Weights of a small GPT-style language model, trained from scratch on English Wikipedia: MLP 768 GELU, a variant of Adam for these matrices.
MLP neurons of a small language model. Each row is named by its layer, matrix (up: input weights; down: output weights) and neuron, and shows model dimensions 0-191. Each number is 128 + 32 x the weight over its row's rms, rounded and kept within 0 to 255. Numbers have three digits each.
Before each neuron's rows, "fires before" lists the tokens most often just after its 100 highest values on Wikipedia text that the model never trained on; "fires on" lists the tokens most often at its 100 highest values on Wikipedia text that the model never trained on. A number after a token or word is its count.

fires before: "\n" 30, " The" 13, " This" 4, " It" 4, " He" 4
fires on: "." 43, ")." 38, "\"" 8
L4.up141:135171159105121086166113081157089066121113101125135112092098185126103126076198094144123118158164149111161115111147150072134098189125138104136196130177091175102144120120076140131107122125178146156147134136136114117162080108138159084131083134161134059168167168237129103116042129085140088133120132130138132092153152110075141155108175141140128149102056152156182106172086088123151136158179131112092141157061136148166126088066159144123149175121125118157138195134082138127116147133148117189107068142106198168187083112140143137099088082126118147112130136114110145130166165127094130131
L4.down141:157159136127094114195128146152098103143174148147061146166149071108144098095096158245148120111129122154095119156112127080135157171158108128147146090161146104093136107093082034157120138136126205129172143091123054089132162150083164093089147110077109133126153102152117121106079091137157120110116046149133110132120137131104177164101168144148093152085083147154149094134092126122177158153118137101124124157079118108137186098086111151138214124146162086140141128127124158164050087176152095155143136127123123131148089137158147139107173135176065078101155172091149139127160100142090137106

fires before: "s" 21, "a" 11, "se" 10, "R" 8
fires on: "re" 34, "O" 15, "pe" 11, "ine" 11, "ne" 9, "'" 9
L4.up164:132153105142141115173098196118106118160061096115119171168187173150155145127131145159141142118119110132156070057158131145126146072028127144107132161123204135126146111127111148192131130102185093160129100118095137109061148116142121061097185087121090135174181121072156112124113139110087086101164076122112109113092140104126108129119136199154150115153108099084179122123161131109113122134187126094125155105176121061158169132105166113118158152093082138123082190139111139135145145131103185166191085116131098145176106157205093143141078117143159144126106128091071129131178158161166122131
L4.down164:149128138141099112148153090194151117176167178123164001138139100119040125169097127141151106114152156105133160148153111128145106122182098139181085123130130118119051087124100094131135158141114093156127157111155126083092151144124111142135122153081136114134118151199092167160116122138140130134112173116102150072077113106142126101115173046095074116136139169181076145175128082160130140161107115147132080078142174170174116191187155093090142073078082148133142133130104075126121083140151069129118180145112156140123133150124152141156180134141107081079137143167180125128141168102080095117

fires before: "\n" 65, " |" 9, "an" 8
fires on: "==" 37, " ==" 27, "ce" 10, "s" 8, "et" 4
L3.up504:104112123219146070140156179146111122121109171166118188130152200073121198124103100124105147124038163102110149109096169096129127086130147053161106116144126159137146123125110099197131082096160115149134022122146133103157100108204131081144161130173176159171137132139169135077073131139124151153071153133105161129149111123073122148131159169109118132114053156119095142149109076155151136118111099173117118179088154074148131117118124119117117085048154124106116121132077126122122164167055139169124110150111176120118151129149095129155151110117139110169170123100135120106174179122103091126
L3.down504:130110123162180138163150148128157168158155153147174087102141095206108175084099161090100151183098113118136142154102114078078077080163078089141140142139086189136123172149192138154130115073136152116142153126071107090121099087100140142116095118096113184107165132149137098122097157104105119109115068123164159121135102074079085160151085147155090108153123121140155085093131109152073117174160089134101072109162163185155150168130136163133139115095067139173160181153107140155183010159140177099150108107144137081102118145119136133100125138172126131142156116099128160149100185151058112143

fires before: "\n" 95
fires on: "\n" 57, "===" 34, "\"" 7
L3.up635:128155143179169066138091130067094130142074142128135152156141136070132135127203123138110155123116139168133124137179138137084099111148162135126128122125113142118130102121065158158088049132128153171096069160136160110143137118178132076138126105209136088201132187138139111170148097088154128160053137092131115150168188129125125161085117140179155123089099090145069139117065087076199193111156066106121134158076120062138149055121146098126096115111145100170168144156113140158160150146168117142109097123135114165162106167123155184170103098128141115141131142102117144091158098178086082143
L3.down635:139163115113144098086106133098137137134093148154151105115158134078104079124183113216126166066185078150118112118162078128128091115152144156082119136130152119111106146133116115120146080144103087149134093152109145139094164118121187090117124085123157135137134170194159131169116073096161114120082178106155098145147132150023148163127133127142083119088083150158126136131139151055145097084154132169144136140092174075159148053178142120130154183090113093219156163137140197110141201173119105103060099152148169085136113117124173111171134105109142183138087095096122141107109109134114155167

fires before: "\n" 38, " The" 14, " It" 9, " This" 4, " He" 4
fires on: "." 73, ")." 20
L4.up89:119160189114152129140098093115154107126052122107143095063089177075125176078157108132093168135150105138083188067173123156160125146123122124182112121150091159099153124116071167192108093107163140175144134143110131144182077130125098118083074115118145111113129134180154141159119140119106084119122127134098128088168163160087110194082194099099175160091048136133098112163070131128191153104110110122101118190090117090124089068089122129121144105115143097159138147108110204151146141146127091133154061144160187133154150166092166100154066092117105172134138106107127132119152143130081180129
L4.down89:138125154105136134191177116130087160119106149158109152147120180123097096079166118188140137163123136128105126159128086062148100161154108102160156111123186127125084112168086080152127126116152159158180089114125121096122110150125178104118157167093138150105115133234099142109167183114120148109101027108149075142129126141114130164126143150143111110148060135060165126207118085135171085165143131073079120148065137149139125054139125098117204121096155094158128122140125118142088067155144124157123087125124132074112104212141150168137170138082057147133092182127118133093149113106134135138

fires before: "-" 65, "\n" 11, "=" 9, "P" 4
fires on: "\n" 99
L3.up698:127122155122149099100187243111151167125094130120166093094156132108152080180183126154092146113074118164160103108126152079129149071139164142088175108106170123168181129115133101055128109165178100135170106156146099112130141118099150134077137138111073115140153111102109116083077108143139165079151162128139092145082129093117122158180122106142156086140099105158101170140047123163131089131137111153120128070146134091158142126134121092103117171116122173108093167134060170151132193178124148140119150104132110096072111106206108121076150131098162176177135131102117116084139092044143158083
L3.down698:093106190121176128127131123127139147050110120116174145149150081198134098120135197147053102146120075150053157215134026163119176156116139169109125154112121092194147140142154182113081101166099158096172055115114117095118106158047124173127144165127083117131155160065131147216191083123093127136156150126120150174089110146135117074138117126151133105141112072103144125126090149172100120166162200148146163107114144108133134147083107084138084118105113112153113134091162129094085127106164124142123125125097096115145132113156132149148086125120100131120148130122151109158089155169158149116

fires before: "\n" 81, "it" 4
fires on: "==" 47, "===" 26, " ==" 7, "low" 5, "f" 5
L3.up284:114114169136163082097172089113111070124188163146115107129148143129101145117121115113105149104127146166085168180149169135167094100174135084151114086161109179114164099077102173149168101159100157189084130140138142128129058103163108109105142102217151097102117182206136169177132098041078037129100127095074075128099126113115097160153097106176140120120129131133148133169085092154124150159107079140153159171131092070112157103118167112139131111136092094155152190149117215153160138122100152149102112136159096124155146130139136099141151117111158165118133089151073126094157118121102185166
L3.down284:191119099166101178111099124125159131117139065167197087169128108085094139152203109199144134129142125125092127074143131161131209145085135167094127123092157070121117163151112055111078175132161090163113155091115112063139127126121191137093140153109087137154142123166106080111156086099126174134138123134131113204081121187172135152094155091097134135131159124115140100175144109133126102135143153119086163150128118135106140139183125095133167124141102109140147093185092083118066079171096075140090108117119186143070112174090104171082102120133108187103140180147116142166183081112129146138

fires before: "\n" 80
fires on: "==" 69, " ==" 10, ":" 6
L3.up58:130165118083173130107130139090098125090086066130133069154108105178147161073194112119108106106112132114060159127132168130152181083162114088192125178156131157152146136119133145148143107118161198120187112158133137118120138141198119091161133118131176076149104124100118144153104113134087059077179123166079097063110169153059155147084144134158121121093130152173090147195082108143160112243118147133108154217114151110129139117173186122138154132081143147099177118095097130085118126160134090135131118093108128094148104164097115172128094169132149127091121154099113103105121107165166107122
L3.down58:122153102134133155141116148148154193164169148078154144086118148191165139127080204146168147174123151136155143105128141059142127120096121108093129073093135125120139156098136100147172107114106128128165122139068122074143133122089188168122187168105104195088115156121157166076163180144068129155103051084143196134125118123155103108089119164137130164121154109121192111098157075064129097095113095152171166072111118178118163071122101150069133102170106143161103120103079151155099022118122134101083159131105126142088146127159151133147094076168123142165146138122132176079131128102107128120

fires before: "s" 44, " " 7, "t" 6, "," 6
fires on: "'" 60, "y" 30, "d" 6
L4.up662:095098177123158170169115144130089123096105128112140131094144146109061170134113127152122158078103110154145123108139143110147072173100142145110149175161142148158105140157115139168129118143139157182117068164080158119076115153142140179089171143160165130104134148175108117115073148132139113140091081138075118065109136140075098122095161190100137152098123106138160138126148107147144086189127157110178035098102142055132066117143066081149159135064151162145090126083092146128134150121129097185174108123208115165127115120150047154149145050098182088136158125080115122101179155176126102118
L4.down662:126117120132143135100154179105158109135163106165149166130137081161138129165106168128115078117137146139103171089154187115118141198114148101146151127063077140086156129098112128147122137182162127101087182130143093142165149128136133083127113097153083146104141078082184097148113221187066134139155151100123100153102119160166112160099119123184155096121177105071129131184124181129160123071142117135153192127153151131129102136100124092135114123139064147156097198125103115073155131076053126124081124047146136105106190172098099060077116161125125169129091132172191118094134110095098145122

fires before: "\n" 43, " life" 9, "le" 6, "mp" 5
fires on: "ly" 24, "==" 19, " ==" 19, "li" 8, "amp" 7, "l" 5
L4.up461:122168119126127146150111133125105148154101166147141147092102125127106167115205141193112122073107134083105102104100158042144095152141112079142199079138102178147114110093106167172107115191202171123126129151109131110095117132141146123137112110104149141145163155129121139173121152120133096107087094131082165133147142079118132121158129186125149128128145151176142079116080026127178146132129093142161158141137119118132092032064174059067133148133087163131179171183152150122109159156126138090073057113147079157085114145114134172122159135131137070124133131078098104157102097146066108154
L4.down461:166107134205151129161101105154131120097135164118119061164180113103107123153176190216100081070142104071189118181126099141157123121185090087113135130119178072145140116090111120147164082133118175134106147117181152127115123075122113143096066069162106176170118170129194114184113060109120164118090097145124130136187181143118143125111102090140128181094105164075130147162097115106106125131089169165176165123091135148110161104192125097156159071116140111086132118124101171116114185092141101167090167138104162090134141110100141102124087150144105098151160110151107082148160093114114133095

fires before: ":" 33, "•" 19, "Species" 7, "T" 4
fires on: " " 32, " by" 7, " name" 7, "S" 6, "de" 5, " (" 4
L4.up529:105152163133105124113106144147093172144152066183158121127180190133127129114134135121128166138119135138154165130189168107155104144100145119135190102131120139132124116088116115127100089116117123139124044123080103139147143145065141167179158101140099181122116164120138150096077115068142116071116139157132116168143161116127094134130131128090106090177044141177078107123127148153158130133108137137115231104148154131086103147168159083041074180120043149124160123135133176124150180134089114118081121151143133113104162128136058163110154131142189147154154148042092151140160070166089077103
L4.down529:090041148125120114101100154111065128042167138177142117122128106128121119124125157073148139110127152116108118103138086200108112118064117120031193144147195113147111179087147147145120115134061115078107146083096120142083133119107140168153105131111080155119107173177165137121147140133129153110203108100124134131165117126096147135067117131095179120129123116175118130125118112167191116118132120173124160110113134081102154141179188167088113168167186146188134150107073137145095211138125145178135126127121153150130145108143103128143101081177179054155104111134103150049111116096155123141

fires before: "\n" 46, "ide" 6
fires on: "==" 29, "s" 19, " ==" 17, " place" 10, "mp" 5
L3.up599:164115165127117126124092161130094096163118134143131091072181121112124186101145094068086104141082108117126172128085102113141149132146080123170145107120159120129145134102163125180093163152225135182139108116162124096122042136156174097139102142080100105067093201146148179158105145147125169140092124111160135100167191111137128169166181123127126103100139121152179107147146040150106112131186119169068124097095154084183137083123112092077114123097163083147124150048125154103122164134136164145133119132147161178148051164160127165162106104123121120148164084105092106143199150114129112117
L3.down599:155084099172114151092158088123171211112116131176109162160084081169105130165116172114136074245177136106098169158146142142088098139145094122115107125184145085157105121148144129160172148145138142162159159101113177158130122080104120137102096132110132162150142148099151195115123121097120104105086134103123118084090132100136086132074155155094126123113095081128144127127125077077119185108175115104168120051101145150096084113169184162136156137124059164171119157083126147115123063108094149119103163162100154085067195137124159116158122180180130113089081158147138114143132096109083164116

fires before: "•" 28, ":" 21, "Species" 7, "or" 5, "de" 5
fires on: " " 46, "de" 9, " De" 7, " co" 7, " Ar" 6
L3.up628:126169103111124097108123183153054137188165114114102078122149177100106116113124126168119133109131150129105127112132227135194135098140152115141144100103156099164173119104064104174091090086123100152138131127095136129083164128099148138093138093132097136144167191128149108085089094086171131126067113105115133100188157161132090133070142091146107092107119161180072114152124110120189176111144133124085163147168171098167135146143149086094179182101118077166125135161112178092174135145103106131069157174101131080169166152154106103147152090130178160210149078099111140099134112085136091182
L3.down628:126157107202076208179114102152145073104155160099138129157083134183155105141098099065104148131130161143122171136114196119135140101103126182060137114131135085096158101090106159018152134096091090089157101137113099147108135131104113110084146108151137083108095157129097194118127122128163151094176111124103116130137147099190124177118171132107105098128156089121143180129163161129128157071109097166162146117084121132136176122097126150136121076200139144131152158146079136117109202168076102119153105085119170120110086181176098122156209102159126121118139093084122107149173070147123132127

fires before: "\n" 32, " a" 16, " the" 8, " an" 6
fires on: " is" 25, " ==" 23, "ated" 17, "es" 10, "==" 7, "ip" 5
L3.up451:104130153198176113122134108104075150139128178185111108136133139124105097109123135141140128089173097156111163132188120152074128062160213107130129120145087152061171134145120164087113085187172159091086130119096096087101141172131145124120164158160072142161135079192132090139084129120123113116147069165128107129075135174130101161081168123102195151113108153148119115167135155090152177136118174125124163115154124122113131129064112054148103126116153097155150162154157113113095125139124148185070047105144164142140091148106148145159054130165116159150102166070095104133100126183065165142
L3.down451:100159140164098123109123144117077110108136177108117156099096162109113110164115167120117128143121132140136151130112157086160082152106148131086105106149190145174100113144141103159093113105135132112150146113123092065129145096162122113156096119125098145161122110106134145172175123185122137106124186139107080114121079139129190165144165145174087098084129114056097144094159120139134069095169072099156121143126208091033112109192184124122114151113114135071162102199142180115220171101088131135215143132139130140078168130128098106127106127120093116064200151144190124138115075136170077113

fires before: "\n" 58, " is" 12
fires on: ")" 39, "===" 26, "\n" 16, ";" 6, "\"" 4, ")," 4
L3.up416:154127147183144097077125119127149111161073164138119137095089086085115228068138130113080111105037089177154146113148089130077153109182187134196126108167156139176108104120110097100106091147104106168131045176065126134121152122135156116137157117140149114157122116129154137139100134165125140117129113112138101106162213114146129183108169081126156113117106128103147163148085083071155176153146112144143113099099102094145100082162121151089127096154072076166101190085135171214080157119154152153146155142107198134158145171101133176160102131124147143156147127118125125129142118140089161160
L3.down416:154163128163127149161165137146134140070095160150085122115156082172117164180135144112130090120079161198132110143113109118115131170134122078134174152162117091112155128107102130143181127161143109138133067138070174097140073104149170113070088135147159102113144134145132105080155167094167092136076132173193089111183135091242098124116145134107108124136047161117101141176143109147174174140118097088160082111118141102130158096145178077168152116141076128152080162135198136143077047162076109137146114110104151070106148136174162119140145145098159081106136116122078117097156149102095120129

fires before: "\n" 99
fires on: " ==" 45, "==" 43, "====" 6, "===" 5
L3.up627:140135146107191134156115143111107086168041086126158106133135150168081158144195150078035114120066160128086130124064122105109095112125163129174130195109197153146092159163095093152075089121129114158144131125142112107114120146132148071127092054174131127124116154153156159093136109096086073129123171115126140135127194153154135159103159121083165161130147121134100121161053143081127166159141108200164106148101153105118165054133126074097121128126118092141185111142107171163112162120127168092170127141088195135157113182118116112132159075108120110128130098121083109142139129198143139175
L3.down627:156158208165075201079169128078163117103086128152142116083187131099137129115112102111127116133141098140076107140140092156158071165167089081086124130226158160113111127121048126138144148105120124118104122161111160119117120163158110120117100094099176133142172142168129200112172061075118180142127139092133173160109176095148150159059096119133072100113091142108137182156090100048146157065151100135165079121132152118148131112094103133171122145120128151142150155179112167116129170150150119100118147143134126088123069182112122148071096104163105170150081175116160130177119112124117099137

fires before: "." 50, "\n" 16, "s" 8
fires on: "S" 29, "\"" 21, "ine" 9, "C" 8, "g" 7
L4.up444:110180120116139055137103101105135125157136093117118106114151152144120131132103127145137144128127168093173128171169129066064093180161168149173169211127120184112158117112045126193119114156151188199126037118163150111131084130187218120148104153192120121134145140140101144159122104033121125119083113162093140139138157171110099146104147162087126121140079130101112075127113107140152142156162110118095094135099104097095137108077127133123163089148108118165143139129119181122101143153140128109067061201120175196106121132120113115140103041127130110125131133133097116126129163075134109126
L4.down444:123126157137105135115143135125113057104120160193194114158156172110071067158155165168099151087118123109072057127072117102120096148175170106110098102195153145152133157120169121160114109115070133171163152111147099125080165142097167147120147154062164157129193168104128121131139002118115160103123117145124144136076132124104176118125137114211157119089116166128153096109139126133167116157137141113150104116145127088107079154062124139133163161164147103098110136133125142071068156126110193144118135126107091174091143120103157130109161095119056165197147083132137146130119065154152121124

fires before: "\n" 50, " and" 4
fires on: "," 39, "===" 21, "==" 13, " ==" 12
L4.up313:104142178125205120103100121092098082101073116150163082126156143099127150114153109135062117123117111147134130136101097140141138143131166151110146182163129159090126134128115168132134033142167137115116097169116140069121070163152139132135136101155140097147127138140178156086111147062057129123085167121148144058180132147135154143101110106196144116042152129092149142158102122034162182182184125121085098166117117132144106106154184095104090148126068131123119173161132196101091127155142145096163126152114096143098116184160169110164085161137126211161145136104154070116105097118119105164
L4.down313:108139069231141132099154151118100144108129146181059152123129099155101119068105156192181166106122121108154160137224136160108102135124128157174138109125142085082112113099092080091121118120139133102129143140061191141152109129128150136114133135141105123131151142147099112178115156083134136157094085094145077112136073097154160136157130159130125181167079075180163165117122118146158107104112115101135130139062147096152133102061077149111131143154093091173145137123137101155120193103100111124087121152162131103118118130147122167136202037078126042130113181118154124116157165152169191113

fires before: "\n" 100
fires on: "==" 50, " ==" 47
L3.up423:131111180176203154116173213160147115150092080133182127158122206106129083154134132092152113106099125201124155098123114122111136134106105124194151114091118152102162148081046093127054088166165104133096095145109082095075177193126099098121058108130100172117113122162093114168100140152115096087110103152117146138162150129107130136109121142168125075078157126162055122132097109141129156154171067143152095127149073046136151123131156107141144130132122141131147110166111180115107134146140135120177134126106117159076124152161152124158104167124080104150128137128096104146131099057088212122
L3.down423:084176161096115113190070081118124204109132149138122127126168124162092104113159110209128135135146169094147104158149092112190118143140122173117140132093182089099080097103166171123130136146157090132134119108122145176169129113156175138114122099143114081129101092150158118127189164097148141165101153078126145140059132135130171111177158120091117164105091121158167121197126069205111134112073135086149144079098148161118151187124062102111154136138078069094106159108189124104082104106093103106093120120102152065169134106034106099086131100138097122158147131119171186150154153151136113138

fires before: "\n" 100
fires on: "==" 64, " ==" 36
L3.up735:100163106148168061126117119139086103172101121188159125131108136066109119096148153108087136107156140194084107139143109122086133127145112103142098111132129191123109147131131160118114086099168123131146112197074137110163118119090147096097168130164146111143141208169149155134062105135125110085091135134110123150170209103121090183152108100150179100103082115187085132167039072092169129151182057182057106119067127066105140067131135098112124120130085100136125160115105167165149170134155146110110121101126182131118146181132078159159135098115162132131159125101112151147155143175080131176
L3.down735:181144157162115135105134146087142082117128155237153136141133101066121134118199105145073143064109086136120118123133090132156120093165142100122136136133164107098106092100133122116135118109118071136148087168069116108129098108163161120119133107153124148158143153175153153106158055081128180148084152095134095104107150127080108193103155113140117147113066151126127174204078088090177164171116081161130127148128115105089103065157127098139135123109086151139164192135134185162150248156106141092061118112162173118098124135137149167123130076124184143149119103155121123083125125173104159139

fires before: "\n" 80
fires on: "==" 52, " |" 15, " ==" 14, "===" 10
L3.up632:143096167151139034137093110112089127129114130164178146115186097138178188131173099108122117140092088137087119142191102109093173175165115116156124154171156182119142130152180135099138083161159130189157135156151150129080147140171173161118096115101090104082168211109150095119090110161113152041056107112101171058112144100143138144091104096148141125091104150139125140152052082098089133145165103100104120120105130117159099113148196161077081139118111096139123084058127126083135138161151112119162149127114114149136111168147118215120098123087154164165147159152130137116136087116088157126
L3.down632:114161109142163143110125161113148209077124094170109131095131063129147140092133139171139137085182171129151192129144098141137120122115089108155094139146152077127148135171102141132128131136139070136132105157122121114122157154136122131080124181153099139148130156164116174083145175129111107159144091162206145130092167096098067096123147154114113123106083145136101121152196103133135123145129135088121095158146095110117130066134146109159141128110135118146136135131182169144092000093142160110190063130104127118087140128077090148184113103113122115130125173123111142105129144132150107118

fires before: "\n" 62, "s" 7
fires on: "===" 42, "---|---|---|---|" 14, " Du" 10, "==" 7, "pi" 5, "wi" 5
L3.up623:146153154155153149142106132149163116098053123173151152143051185142171090129133094135094118099109106165133113101119111187136115118102163156190166128076103150128144103075140121143123099107138145101112125121099131130056140147135155140083112081166047132080144161078138102138155114155126061157055118146163130133145137118110131127076137235230117133101147035084150159144127105097139198136167156101183159167112167135108121146089145117142096141135102126175120126155099125116134142096139122103119052160155095160155163136158128148127152154106125160171157160103106051147151147113131130072
L3.down623:179131157129142116159115117138150088030134151104094129140059163102129152137124145124159110158063190074106106122099100100170089172059147108096132155122141142172097108166160116117150144122169078027108125074140193173119125114165140145169162148070162124089159113095098184103177069076095174091108149134124153190143104154148114120136134075100139127081188124102185156112136161178089107102091151118162154143145171091167123155128078153157148148123151113095135085149130133119137131101179111112182136133126129097147129146117148137146080071111162106083137131133131142105067152103127160196

fires before: "\n" 33, ":" 15, " of" 6, "de" 6, " " 4
fires on: " =" 30, " (" 9, " Total" 8, " |" 7, " species" 7, "Species" 7
L3.up676:082106098212183121074162154133111129075137170115116153117151148129111141124143140102116154108106147136077173131133154152069104057092194137098136109170114139189151119131090194143134057124173078138123072123116109144116127140139131127094121127168105071148165127101164176114135140175154081144086183098158085107180147117181098131082112168079195120140094088152151157168137078134201133132122108160113111104097140095134163133114116133130104104119126085152149124159110101160129173141078131173096150164125131118133141173128043136155129108133202108142131146044063181119104135142126140190
L3.down676:175164176166108122129135131076076146145118139158094122204142131125146126092120143152118114159087084130120085156128149105106175146206149137135163148089131136099078114196088120078076156123109108136168173121067122065146131108155173103137156097128150169159089133161096101130110103112146149123146140135082080151114138100131104126136113113153166141125161188117120126127158149042092202136137115164151138171144111038003148057157159120138124164097084074147129161150157115137132093150089127102115128109144115090151136146084160165155156133114123158115113206159154112095100137103110074180

fires before: "\n" 99
fires on: "==" 85, " ==" 15
L3.up135:084138175128199095109123129136115126131095141166126112133156115115129144128136144159004150041158131162097139083089096124047157087149160120167116160074121150108132182138116164146128139211165120122132073129092173079146112087125192118069099126170113131137092126102137129181119101123068114133075120134119143155144140112121114113134121134175164132075082136131151175125131100105107108138144109143162133106098129089127142126114203061047141183132153087145120141108117151102071150203148139080135114138124153143156184165160108188132121093146117120128173173114080140179176138140102133106
L3.down135:084153185230192192103143129049150158024112137094087184148137145161134128128177090095125180104105174109083147170150095121119095114170093099123122167091110127121096164136127140154124142163132072140089128110088134106174123081163103119112143163158072107114119149089165114122155202159108120130132094091160104129168064110150100142124073170120140078111092144113146186149113133143148152110124075095160095134109136086100125087121113159122145123132066126130154113178118153131085076128159148105142104134094166076117125094162131139127158123144112145155146190050142163117101184150167156134

fires before: "S" 23, " |" 13, "d" 11, " S" 8, "on" 5
fires on: "." 34, "ten" 14, "18" 9, "led" 8, "20" 6, "16" 6
L3.up67:084174168112217108138101132116159149101109211153152133159124107142075155131107097143137112162085177168099163078126137086117113140103141158142063132148122156159132122093126118157094133084089137122165131164095092070067127092144146083070154101110120171102183122134094137094122116141123098118101078094118130122108098132113115174101119153111165178070112105124093166075093119062157171157129178124133143197119161170128130131089230100111138137118138164104134090140150097160129121191092119151195156165140087131193150120142106149096152087126089092176131158106105102112148190138172134186
L3.down67:204117095165085135106093118157142164127175129170128052114074130170073165135147139148136079111203118127177129157107203128181124099141131060123176142098157119130119143152097104106136101202151092125073102100101136144156132141087127199198116109084159108125111114107148080161100171153119116135162098163163089118111154152142107120158136117112091117205140151133155095165173071112109093121091101092125154128139118139141127191069078125113175099151094091127128166146077195152139044080155128111113172135128134098113144077150134115108110132099107173121159128088163124171160124118093084099

fires before: "k" 22, "al" 16, "p" 6, "th" 5, "s" 5, "ally" 4
fires on: "ci" 54, "or" 30, "ence" 8
L3.up704:097149116136083092133115113142104127129085107147192198108179135087150166159103117131145120106095126131111161131138138077156105100138148113140186085135057135145108137090168109134128127108124213178079110144089168175128207222063159104136128078141099083105155180131138169107116133086133128129108130180137111114159134144107115115115135183158142111105099105110104163078108082117105141103139135114113126135100130161146150106123196129091105180093139119122102177074074153074136164138091143145094084116116161172114192126166135138139144060124141168223165130122083091123208143122074126126
L3.down704:104128128122158136116110115159123079136146118098149088169155103196157111092144138183137081137133100107199125089135154157141097127131147173159121145170158097165132125032110079173105162156162167117122152112141075102128142156080138149156143125135078124167128198144132126172117102174109122144164149113143148087203107140147113103150110135179138092123148113097105128185142104142054140145107133113109121152097140124041101140184224168085115139095175137101103137113101165092134151172132187128095102084126089131151107150118126088113112144088128070163133080079016157165112101150088112112

fires before: "\n" 53, " The" 5, " " 4
fires on: "." 46, "==" 34, " |" 9, "," 7
L3.up182:096158185150182089144133120114061152141111151120113130105170156156116154166179145119088116079118110155092146098141142075071149181162128116156129090104132144134134151155095128163141104158193095164088145144085152122135132128144114054084098123160105152122157146134225157100122168126113126088087067128082140134138164096082086129182128123094117161097066101169086081147089105124138185158134093137144123152086103056120116062087189071127144117081135131137091074127147165133128114152079094133130119176150154145112147169107093219167123141122114180141143132078137173128184121090091137146
L3.down182:100109156149128132146138141140129214102125125117121080143145138139103134100126107128126146152104132126110178128114144122215114131134146093130140133132120120130162106163139110177106125161177155154142135122128125127143098119113132112111124136118147173128158104144119173153101255126139085098114081145152112121139093125119135125087107098159104148095115118121118132103125129135131105130107117116156151137133141107182128135157137130085131140114146133090118127124099142134102000135156132096073077106115126070167126138159110123078116133129148145164124117100123152120118150088110160139

fires before: ":" 27, " a" 21, " an" 7, "s" 7, "\n" 4
fires on: " is" 25, " as" 8, " Year" 6, "ite" 6, " name" 5
L3.up442:066149106183131087089164194069131107117165120151177138135164133069136135112153128202131110095138168109132102090131144143078147083079142139143168104138099132127189159128155165125144090166129115134089090158116116115114172117152127135079096099181100127158156144167126197125122123129107107120133119147126092154087106158178105116075104088130121111121143161143105121136118122140112119104149122133136198120148132106093143126197194130156119186068047126183165137145103108159168146184110146135068100095119097141126175115139051127108079043129158154142149119067090164139185052076089137130
L3.down442:138130121079147097085154162130163136136154061140098116170172230146107150099145178153157118160073148126080093065151156112110137163101102083107160159113117098075116128058148140124146102149131106134131071159133169098127091093165190163118065124080123099128157149114105128112107173153097046132090089119098172159112114170131165115102159137134137142105193127131162172147169126156156107138141129119103103078142119114111116114129119181128136196103119080152103086156114131190183037180111139143089125142125098087115168107180151161152103093129118167135124091069163101101172109176157117157

fires before: "\n" 54, "ed" 8, "ies" 7, "ing" 5
fires on: "==" 25, "c" 13, " ==" 11, "ag" 10, "===" 10
L4.up489:101088130137184119093084116134091158107092155132057076085114073116157169055132121226062139126131121125081163168098152149097141174129174143177116081112113165117067157115059134162179143124091104154158159155087107064142102128126133134122163097140139117141136116144186126116116116096107090152112139105162160128117113134116112114088104121114124124116095156178140104145138091097128142147152142089151111148073077060138174085167192127134093087138127109117096118068126160166134171171115177176152135115123166119171156178106146155115152116201132122179164136177124127055148098113055120152
L4.down489:129138084110123131130148083124151190142139100091179157096117108065152182090164171107119113175088094183170132091138092122132127163134144168100150141127141165162120095112188171134097070172147089117114066119143151140173154142077135137091115143173158190091160159150135101091127159151064162127090116140107091139121151154159099086087140100151146171146139102125116157099100164123112180133109159120162088174142156087154089122017108119110194139112162173163139094161148134111111018135112143099049110133117106106140135128115098140107112138079128119151082157146151153169069095136075142163